Weights of a small GPT-style language model, trained from scratch on English Wikipedia: MLP 768 SwiGLU, no biases in attention or MLP.
MLP neurons of a small language model. Each row is named by its layer, matrix (gate and up: input weights) and neuron, and shows model dimensions 16-207. Each number is 128 + 24 x the weight over its row's rms, rounded and kept within 0 to 255. Numbers have three digits each. A neuron's up and down rows have the sign that makes its largest values positive.
A block is one neuron, or neurons of one layer that tend to fire together. Before each block is what it responds to, as a language model described it from the Wikipedia text at the highest values.

Responds to: The word "was" (sometimes is or being) right after a subject in biographical narrative, as in "In 1968 he was elected", "he was commissioned".
L2.gate25:103125135133145130137139140125159162172139143152108109159154150104046118148144095125079086136078092117132154141135157113111117128134151117152137103175094124080125119142120121078123160081100114091115161112142128115102137143154096140136106134113160132142142097135126127120133106109123130099118130112081136144105097130119147176135123094157167114140121147106106124106156063121081143135134102127093144185142152146147136161145177107156137109125125122121105107132139170122108149103169109089150134129148159150128203105158117092084126109107131077125098130127122120130159148121129160126
L2.up25:118134163151157140141137143157115152161127117106145134125197143125104128154137079128115107133104136129097134146151179127153142114157159113121097133161105082119123108151149152070119131067099124116128116097129131093175140157145136101146116128112151139120094103153146152159091133102114195094131113134141108122109131083146129136119084070158119105188124145115129109114139083100133104120130087150073151143133143168155088115084128122164113121131141127103156123124080151090122148116138125151100131176144159135126136120132122125089123132112158129130114162095112135122135177133151153111
L2.gate30:053101112126150167134151105134148150156137100148141091156101123131134168138139165137058105135124088124101096125083123131141132128126097139154141113062132126121150134134132127142148103146164129112100205152161096131101131131132095099107123123124139094167148118150128141111150154128161120155139134111125113089113118146105124123097131117118160112121139112123123122118108077089105187102137119165114157111098098142158125168067114074099139128145141142147129141104111108160114133098161128150110102200141156113137096139139137121124111118106111122154129142104119130113136166115098135091
L2.up30:116066146151133128125169129156121151150143105138111134130146156107103118124177171160099139145138119118107090150117134140101148097117116119100131185105143116132114155141104107147126128172128124154106169125193108137150122136116124126142105113081128136147140157186145145114107138172145132112149121130155128112108149129126134123139144112150154131127115136085106094140129075116137151115125098144136093097165135115140140157074074099111154109102159119150109145106129106153121140122156108138112173201117175102098107126153154145131133137082126117175147134114129102124129136085078157092
L2.gate249:146070157127143127118097109157100116121108112142158104114123143106102092132127126146118130126099098132119135139118133168133099108129117161129098102124115142076095187170174137162128112155079094127076159139152132144126147139073154112151121100079122162103086145158108128101074120114133127103098109138151142144098132130132118122144141110170134124129135169099094105199132076149112143128142120170150133098109190139122114121116122120134118087130162156124123147119119154147103122150119129140157135174154175124083131114131113092171122140131126131114139151122161139148115144110090138128
L2.up249:121122134096089133139131141134148137091103139185150117159103126116123113100139098119079112173106076117111113139109118098161127107098131142114147146080115135120136115124117142133137086128126100103064178129152107176144189111146141123134150115131122137142120136121143113087120140133121136139114144141106142174074146165121096148131146105119143133135119111149142126192143094110108177092115114188152120115107154162139104120109141111112145116121110102151169153128140181132133110137138112108142080122119164128126105081156114108194131144103141152108144130127110128133092145112128160136
L2.gate256:106135120149167124107139104087137144132119112139168062148120129126131105109092143147082117180147111121118140122104134105124161160129138125142161131141132124141134095142126146162143125143146136096124189125115157140108147084126142129143132152123181120106114094105129127122131124072091096119085133084095101126126107142141108182137143084121189143161087106095097124124138090136070130123109065169101147141150116146126132153141124115134110143144138127140182123099143138154110123170155088157119135167136129126118117151127117117084099094124091112134093154100127104099156166115153154120
L2.up256:123122148149145134090160105130127161102105130141133122098154135135121118145094143134106141187142132127096136140135153133145167133149209122119151176139098128118156125146156143141123133102115081120117128112113157117127131164102165118144120111062169118110092141168186120136103119133090126113099093138131085126106115133148113156146162069137134092151118156076119081152147086129115111126122096140108166119167131141131120130134059133149159142136174101136154145114146123136092135148157119123137154174149153146100149164130105099118143120142148132166125134088144125109146157113105155122
L2.gate407:131090096087154138121138106079103117091104127078150120130151135101106144129117113119067108163123102111120091111147139170129137122100108106154135135124134131099126154172165113112141117119140112135125152162135109161110101122106140132177118085093130126136122109107150126100152176120117108124127114175128137162168123178131099110113109120116106125130137145105142139151146107121160146073101132181169159123125172163109120135102103127131104119139113131157129093094127116165108125123152120114171148142075175128124123159140124116177129152128142145127112163112114105156123165083108137173
L2.up407:139123144111095150131131113117107146094117152139136104125125150149146091153144144131147127121119148177084145153149056101129126130139151171115126138125097119099075157157146138127099119117112141104112164107154126143147129127156152121173124078126139120135079101129125134130128118139121115177127141122132131172114154111122100147156142083141166108153154174106112135167156119122089118093120078181140137131152101120143131123135106119117084144088129112184151163154135177123135109139157131151138125116150172148116095118119139113169129147152115143136161128090124118125110150114114155121
L2.gate562:114101097147104142138138134134159134128141101126156133118167157105146130125164132104128155141147134165084126123149134121175115116147147118103132107130086150097158150181171121115118127133097138113123112134197129185111140156149121103142118087104154166094099128102137090123117148150112159098120136124113124147139105156120155167142107110175165124113113150133163144124132100073142136094141112157139105137113131103130113178157078169120123101145115115114084076123128145127085084158100116094122162150121105100139161113146138120115141142127088124115120121119116127111149067126112068094
L2.up562:153109147125147124152142136137083149127138116126130114151167140112102141098115142115110104109085170161126128131114100162103152128114153062103123172103120134132121172145173172134126132158129109124096161132158151136147153113150124142144125090140164141167084108127164119087133170131074133142129151128174151099093136134129147128142144100151125072132174152125164098130101138124131167090100121171122138120138189170133127128155105106123153105085155149161136113140091152128092113149110122176135127183139137131102128125109105123124144129109178114152095143093152118151153110111160090110
L2.gate587:131103165116150110128119099150147140119096122120157122164141153121059106119115121136086145096112100102150165147156115168118122126112132153107144117119117141097108164136113120131157116102159142084148107102110183096092098117131141180148123065124152143139157064110146113118132109116123130150082175085106123137108143141178090097114108109138117106121124150096133121183157104155061137124093068141124125133151133120129136129147168152154125158155152141131127089130124228108127117110128137120110150134131140108154155110148142136113129149139116089114133134091135133124133121107126139143
L2.up587:160085154122143125093121130163129137108105108124123115145151159113113095104147122145122171087136128167142180154141129133107105097127175156124157139119119111114140149166123140132147149112131110111164076087130149039108118121168147157158116107115164095087116089143176139126078086118128154123110128101099112120114181102152088100127118105147125078152159141123118100163127123165073134114120092117101151101144104154155152108115135128145123169122136169124132112154127173104120160145115142118123112135149180098116166103108119145112123143117147122145144115074144130095137122112120141121
L2.gate634:109101090123141116146113093103120132125099133127153095156084095088171102150147133147045110127131081126082156110150130126109121152146135114152097144113140104110135157174165102142151119092125107100095135109141094124095138116105096114137105096131150147121133119109092113108139186126141112135099133125140158156099112148150167137131098083109143099091147141099137114158120094120145153095140133133144139116137179140117135135119103135121127147149120136137108128112155128165094129110161137123145149134111131134152111135138146088142133129136131116139118137087139102152097170096150140132
L2.up634:148103122141134138101123115111096130121111133123149081108141135179154092141183163171088151181095121165108097114179131112102122105079160097125110117172129135143121152155128094133121099137121133127084090117177144119074118118083126135134143097127165157118098102144126119112120177141108136123098133132140146149100110100145124130160149104161116130120173187118136123153132052114144142078074106150137118104126136122095131135168136137136143120130139118133103130136132142127117106099104160095129160150126155133160080099151139101118159086143123131176134089125147100145083113134142112148

Responds to: Auxiliary verbs like was, were, had, being right after a sentence's subject noun or pronoun, often passive: "he was inducted", "contract was purchased".
L4.gate133:140124129120135132133130109098150127127119125124125107141125119155120097126133155103114095133101118101107115135121164186077135079134149144176161136124203113103133118135126103110154119155146094106125134140168153132115102143161124124133118091107165128085107127121124095100173129126111150084077177132107137098099131182143137123150119110105116113129124100145167165108119149152129123134111139130149147122167170173139117147123128118133102106113094105155144136101107171145121097096124100138185126141092111113179175149144113142122121136182113135121087159084144131125135147131131134135
L4.up133:130111151128115145154084116100133151081119101114117154091156105142127126144123200110091178159107123118130172078130093103106133119115110153121134148116103134149088140159156112086106105122151163111145125111125147142153140105128109134166157158123111138153126130106064133145110142158123120105129131141168139154139112102125128169140120118157165111125073162142123136117150110103154104181109124137139138138173117109099147137138100181120105163114119128135109139088185120170133114100156125151139182096150103164180132154129138109131148127138137143112119130143137177175184143094106141111

Responds to: Mostly "and" joining two nouns or adjectives in a noun phrase, as in economic and administrative, politician and academician; sometimes a word-initial l/L or r fragment, as in L(iberal) or r(ight-wing).
L4.gate759:142133117083167101130120094079127157135096171148131125146134146111101157139163181133155136148127100107175127121135089107106167118122112112139108153137128138167085092120116159158111153183143162141102117130133142154122121103100117125139117118123114124162183164112147151110125143182147114143111153084170140107136102123159092079136111125112099115096148086135153122136112127122122140123090126202130120108159076095092122112150148154125130108167156141134097111122113104124127119148124087167103112127124157132121124131125166137156127146154139095143129128103098120118153181125145138130
L4.up759:155102130169095141125142120145128127087157133142129093128097127197126155113125118115125142144162118159130110122135109067175184115112143127145093166157106143103179099139143106088122144122119146128109129153116140154130173096123126098168128135135124173117153106118099079103129110139137134108156097128115129110163097133126167150148146111131130132139083098147126107147141169152065174124119125126153120138144100101124156110121125143164151119153110156131121130191101114122112160106145124135164128134117119089182123155088153123123096078117136158149098147146100139129103115144136175121

Responds to: The word " and" joining phrases or clauses in running prose, mostly with no comma before it, as in "back and forth", "drew his weapon and shot", "silver and bronze".
L2.gate31:158129116142113127164146138126117110099120136131098141100142175157125118131143110101138125165136144118138120153132111093166107134130098144092140122139150102116107105144147103121104110074137093140080101105150124144076132147157135184171109123102125104110124110169148124180113136131150163138094139119091121191108130146106150154154140094140161066129176127125128105160104121129121117089106123141131151116099086094101116164111120166121138143099100125087150125152141131137124097155124095150133111170125099125141195131155148152138078148120148134112147080149104121154140117123130160114
L2.up31:128147126130086095157091115149177147113099154129144174170106142109144134106145143129120154118146140099152188097157112141174159124138145151090132125131118112130152148116120110069121122128129136095126139140179144153132122095097144112147145119127130105157110133115151123149113121144099107163116103166094126176102109124187106123130108130094147075126139098124133128172122152109121098107133148157122129151148096147108142139166113149123110130110144081158135078130083113112098181158148088106107153118124122128165110154142128103159145122138103111163114131154108180122134140137094106143
L2.gate119:105137137109100070157158103135128149122121160105173156129144122094118134111135116155116115104177142141118117112132174085143147118158158092104095161161078117122155143112136125129148149101084137147131113114196136178081144146097122112131135098139186125138139165123134147102109119116145105132151117120072134163103121084124122096103111074174144153127127148120112107137124126116163128151158095130105136127124155150116114149127136149118126080142113115143099116105131131106125153141124123071073138125124148128149149129194126114092119134133116125134128123112136107143142129100140147133
L2.up119:067135125141099114155123150118097122134142179132149125106130121144096149121114087143124120119173120130161134135115097136132119146114145113133119098116151134081145124140134137129135106074087122114099169153166116166140189123120168121120142108159111129139120168123141113111091131121082150122100121152096128156125133094095120141097107094114117120155100114159097078157139106101145106114155116146112117124111146169121087169146124141148168133149113120141134108187157162082106171136123115103106109134110127109156159111114100134071109093137177149097083098124098109147171147136133109138
L2.gate212:134108162140086115092168159153110124096098121115133106150138118100127133148132118160125104136094112119131151108099112139137134123086141105149133135115111129133119118100154124095110120110100103087099121182145107170111128135126146113085140141119176154149111124126151142124141120141129139130140121137092139147124181117100162137150113067171126104148114138135134117161096119085138133123096141106065104138081136114140105130130136143145164139134119085106146109151142153133152126133133102110135121123155160105138154080128129122119123123130154151128122141121097087116111188158149086085
L2.up212:128124128113106082096096155117137166118111178092132112154078156101099145150114131092128143099123114121096174090168125104139168132135152175133125158138115150090154137108179146112130073126119121093076118124131090164152134118093122175113132119126170100180133108113148134119127124097130101163093125131136107151109190118144114113083089132118122111126121102108147159142138114118125158111126133151108130126101128117093121144128116140118108126116108108180120132133098156119095155146120121111121130130118113120148142118117122134153134139107137175132155100113161080130145167137127117140
L2.gate422:090147110124164133175142124124150120138124106136132110135146114164101098106140146141174112130097097125103110148123177167115120105124093110140166100132086105134123115142115124077139119141115144097115107144137117120087091106139152155134138138127133134114149142123111133125171120135116097170135122105110121163127133119127112144110152165142093152157172106157158067137114124124112160123124120092135093103106137112103098158133102126146119125136167080084130164143098091135164163152111092153133122073150100104181140140143123103081134100167123081122085110120086170134205126145114109153
L2.up422:112123107078106092142101108092127130143149126103142150113105097102125130107125109136119116092100130134148108088179133137135112142145123126114130097139128132141145142137121172123162133088148188136121164148108107153096141170086126093163086094109143126144134153114123122128133151095110104114151063165160083168179127100113136146134158181114125143126113118097150111122123124107125189102134168171142120114116159138091137125112123172125139117154117102139119113100086093125105129122149112130121160122087145150131093147135146120152177137116119153134138114107117115157108087100174122108
L2.gate600:110091119121136137145082106139136128095058116153123132149109115107128114113116131098071120155146134150150152119103142163113100102117144160105133133101117111101121161121164144121132126110118104116139124086116153122132128178100167155136133108156115117108130079148116105117116123120084100107128133106094132167124149129146099124095151136135128124132118153090091115160103118122122187108130147124138163152132120078121196182147090159153164116134109102115113138146159165103103130153152152125177182142113102124148155132130114134113151104142128172089116126093116116118169175145129120164
L2.up600:109139144146131151133114082153095126123101097108116134118110150148117126104145113123116168118133130150110115117102134119126100112123100146096079113147096123151108113120126139120154111153123106161130085135103127040147114133101159122127143110094142127061096113141137135140140108119085086139154131099142127139111126132119096118091183159135126119122138141123135075136109132158111101120120166064072131123122061106126134131100119154139139139139168109098112106136123124089151176142103097166167113132143161106132133103117094155126123077070186114131096117160130135121133151167148087118
L2.gate659:122110153115129135127171103092142110086118126110130132123141104092102110159146129118073117150094125103131152107118149131149182074143157109165119127126109140122160127125171148153108158136069152138039124120142121110128115141126144145134150153133133143133152092153158135107108143141152125142093157147139130090120126105101117124137081091134123146158095101114130085144112084117100139098116164164108126151130132181084116142129128144135107121130122087123147103142136130103061119131149132150162158146141149101135153112174100098127149152113107129130108146078100099107136176111148140125
L2.up659:114099118153142137155137087131118097142129132122122126107119143148092097142156112145101139174132162129134145113096151135171148115101151124142163182128089098092182167134200098141125139134135130133109112118109127099178116096135144111149155163095157146146163130121117175109121138094159142114106121163137081110155161099101110123119087113140123080135098130147139130131135130123137127126150098123080128146099146173148136112137106109130111123114144130104128094153123113163140116132096089148128152130149121096146122098151111151131126079125127120124114139112109128124116200150130117100
L2.gate685:119154144113159144138154159119132134141127134138147133139147142126111112120102162118148117138129106118070139123124133098114104134115088109139155136153115092110119109092154103105137136137115087123143131150156111158105116128155170136103128137151121161115136083121086082096166119142115125129093130130118145130102093109136157131155094102122145153131162114161136130116124161140145108132124139096113117124097144114135105168128156158145109083102148081152129099142138092143110119173146088159134154127082066108179167128135143085128109121146129138059053139156131163114132139132182148130
L2.up685:140132139133154139141098117111105132079134109124163152116176129062126137148150106106096125134105122148130112118130126168131145072126117136125140119133145097081149120116184117117168153079097145161125135122134126144115148184105108155116120142101125137137118122127142088167098122178112110126102113171092106174115123121149158149139137115135148137078143129149107137116135144122135134136194144147145164106160127124106124107138157186134086136099115137132122077096159121129069111170133098134133140137149115136152175142175117115177133130141084142107097161080115193129107117103141132137
L2.gate696:112119096131135114171151148129107106126110139101127141114151116129132137143122107125134134133110120063073152121096126116140188115110134081181126131133157095150127094128130127104075130089129116129148095118151137129104129131084115150081110130133122131094159172114162134155113143146094117160120137146096133129142138103120163119127126141176126109104147119137141074175105140148112124125120147118109115139080145139114088143116124162136122124114128115122120107143097125120129175133147075127119162120119132086162160150140138136084106105113161143093115084121117158158148169155122141136
L2.up696:139140174119100119166132137095132146113077115118135126112104166096142137123123158103190160137145135110107178150125153103120166156152103100111141152108118113141146134151074123115080137148110112121095109109135142159138098073135084164122147082112142097126152142108160121115123159151104109099141122159158104135109120091130119106151105096131110130158126096100123155138104159099134099114141121166115116138134126115093127196129112130091087095127154110122142128162103151096142139163143107125078141092183102125121107134107132181115113146162146101128126110124109123140104138099101154124

Responds to: Coordinating conjunctions, mostly "and" and occasionally "or" or "but", that join nouns, verbs or clauses mid-sentence, such as "trainers and his manager", "tried and deposed".
L6.gate42:119100141135147113130110091070092125123126136103144157129110159089113097165104156110197146089129115145122126153114132130055117114131089120147138150114116107110151125110136124119132155171102102147143121189115079145135116136147119138134148130147136126134123102150122106078096135136122109120132114137081127120162146147120108115122149091116178115139082126127134111146125130116131117150114169118103108175149150155104151158137100168123128093168188117096142161129102103099114116096128082167146177142113130115111089155125123116128152137118126112126116170138174145115119160116114173143
L6.up42:128142058094132111155119156078119108136169123136116143154144096103135140127099137095086110111146085087093144116176135087120122110100136152137088136095153101143136136099155152083127147121139128122138101105101129144184090150143107170092110155160088124160195116128139123112137108099148171127156101125110097155084117093144127127174148112145125152137121078096097113150139109129111123153112123118149101113137127139137154122132106130106134078099141116136115099078124110098087158119141087109146129144082108120174150151140125066145113122127115147124109097126132144102156140161156131141
L6.gate192:073125140111097113175097179096129130111129126123131139124108080145072152097121139118135080121130097146121108098145098149112114113140109103121137125122125134138128133122104092156133099104136139106163131137170118139114100124117128166131145095077118100132137138114093103141159128125101106166093185113115109162120143106112159138108088144182116124123157093124128120121107075148154101121120112108135140128164128120159085135129125143097169129153164134127149136125079125098132139128075151143129156114114075108168111137171106103131124155143122143154160148144136139146174153106180152164
L6.up192:096051120125160147152129152116151137142124112127147110106126128149129119140154146140119102079153105134128121101146143121129111142099070083154181112179125121141130134113118099161116095106156144094149145074182116121112090121128145157148138145087109136172085123120093120179105114138114128152125223121163128107116148115155138133085132148157131114167146088144125091117088103122138116100134119169110099117173124113087092124117142106135148150105149122110115144122126169156165137156134157122145121142102126109154131114157117148091152133128080128162122122092132147102137143124171141126
L6.gate218:086179088115141126182110115134148128077114078134167113182127172094145128178101164137081106144169146094134129150125117188131100123130152145167141161122096109138127136123136134124132089097157116163109079122120118116082158131121110128157130119162136104142149127080132145139157188128100130142104129100136112106139103117135114118109148145157138084112116085141110130116137094117150134108151139151130156158116140147119115141117110150138152134114124131129132116108169146113106126124109079125133139130127124146096084133144068106126151080138100132114119136139111107142147170106117139139
L6.up218:131136074090109102128124101118187144119122109103164141163107115148147156110125134135089145121111124161105128125127133121138106152124163117091119108123154126148138088135102087081159107122163127184158089115108101142138125129123138116147157110138161127117187137116114143155169162122092103167124134148133123198126124099099138125130133117128113075128150109117128118156123133123126123113127107131140101154133111118113100178126117168159156160134109149118148140161147114109123172142111128174125136101101105145146092095116128139132147113151134126140123071103095120173135123128143092125
L6.gate416:134121092118156140141117116134121122124098126120106132136111131148089125144128145141137141110133090105110139101115147178121100109104130112121169105125129117124122156115144104145118122168077183139085078113148137134155131151107111130171117132109103132210120087097125109130122173135139103189117112096159123102132107135140135086102103120125138114139097123159139110192148107131125096142074150148133122122073146137106120140142102137140110109140157095117151162097124111183150057135146061148114147115126156132116097126112141122132145088127050139102141170123132156094131109106138134165
L6.up416:125141128127184144159088114105128090124123157123135139132116115114134127093100088117156109101136107137133124185155161134101139149097123126129192108187065106149108105147107142146120121122132160179139103167141124120100083151124113117139119107085097150147131134105153110129140142140143119158115112119128079123118112114138114117115140222116100142100137136133155117132110133152127114088158144126182077123164149121088082139140094157175144083162081129137127186131135118158121121141141106114103106114122103143126124168097114090117105123143112115121111106126116174140133119125093106141
L6.gate470:094077101136138120184137100129161085105083100099114120211097109150100122101129134120128174102150123169135131130155169136139122098113126158116140123125164121097113096134129142130136123132105147123122182138130129159124109133128104154139138119129121161141154138145095093127116172116132117157107105159124103134131128127118190145127104150147073115134148121130122135087111125151080160099092131106151101091104173088138076137125130167114109129080105121089115117083130146141120103102108142141113116092107094091131137164154106123111100139176136147148100113129112144128180154108112105144
L6.up470:122136085121122126177171098098155092129106135122107084127176159122110097149128155107119117110159101156124091151127119140119132135126133119162131135175173073135126105165141113128119176146091098126110118066133109124107124126158114160151155147106150160147131166153114163117175114132142125160091126124134100134142124085137117149082159113101147131137153119115133093154113116146086144155116138106106128119112154116125114137131148136127145116184141128074131140129104139174126138129122117147135076144168121075136171109126125130118101135132132100118109141108092120064177138073127120105
L6.gate482:079145136133148125173088142121114125170140160128164128101137142112142117105173103139129059119104112128135158104115108127107133151112076171137107146116122092148120114110158155163120102147156135100113140151123143099128119148151153113152174107103068113153092142165167085119184107128096156112140131119088162101171178127146144130073137128147108096127143164141153079150120130136095156138156122139118117089154165095097119127159172154131108158140118126130126129129067111115124136151108105123109090113116103122134165124113160077146116122140135109175132142137102137133171123108126127145
L6.up482:147157119116174105103124155103120085159125157126109146137140155113157122134143120115102108107114110129116145100108173143148087159117120138109092150113147101131126128117130109157129122134090135135122079129097120129156143161131101156153117162139085142105128128149148133166168121114167162140118114165118117099093134100125192128139159184123105149090144087158146084156126134116127110134116122119158111078116101158106118102119125109142112135120111109151069077134118108115113089120119110152120089140125126127138075132078164146136125067069122117099140157092125109089157143133145124142
L6.gate579:095105079113130130173202124085114087125158106150105134174134136131125135143178173125148092132115095147160127125145141104182124093170119136128136115089154151112165187102120086123110137133134140074106154151102106146148130140104136159139091159149108151152139131072127095097108120131143115156111174149143136142136085117160100142110131088117101131111114093130151127157140058110121106120161133150116157118086151123140152127154115107131151120134087081140137087112149147142110120167113112117127091103106155107112127135130128145109146148136092147108113113096117136118134115148131180145
L6.up579:109149109134086108145129134116113133114125102123134148167166149110096123136168113157152128108138153117136127106135130128104172075189123142144110136139114145118135159153143113126127095104159099123135142174130119102151133162099168162133122140105127162122137137100149107106136152146139142141109122140132109132176127124116144093087151110093122191126171109133142099171144098128173107175166179119105105143101135140132148140182125153144174138136122111139102089133124081103140142190084141118151121085085127103090097132140091133127132112131118105165156121107141137114087131164104156125
L6.gate715:088130090131128105105117125107128130119109143090136169122141122128151140080178165093119145126148122104127163103136124108135099093126118164103120083131177138141138117150087124134159111158149162142131129119159150171128088099123146144141147131166149145139170061122142105152131138127098104139108126091106130149078153095154082120136178135150081120170144100115129124145133137137170124155096125130131093093128083114101083148118105138154109132117155128149114088169171150116136175131087123167166137113128161114125145119116163130128146142136190117132143130131155159144133181110131091179
L6.up715:124134090124116136115157124112106113161113133096121101102118139153154154147153137133127106139163133131146175157101101104131073131151104155161124131120120069094153101128119090134100125139089135124058115186133097105123111139154149108141141124123082135134141129090121107136108096116144131169137144124159103101100129146155137102131127148114104145143120112070113073069140115122156116103117185130118139127144156137128124089126130167090129070139165128127118146145095152121151120111128156165170149041118118126116137155104133130157133101115130149112131108144109132129131126076125121129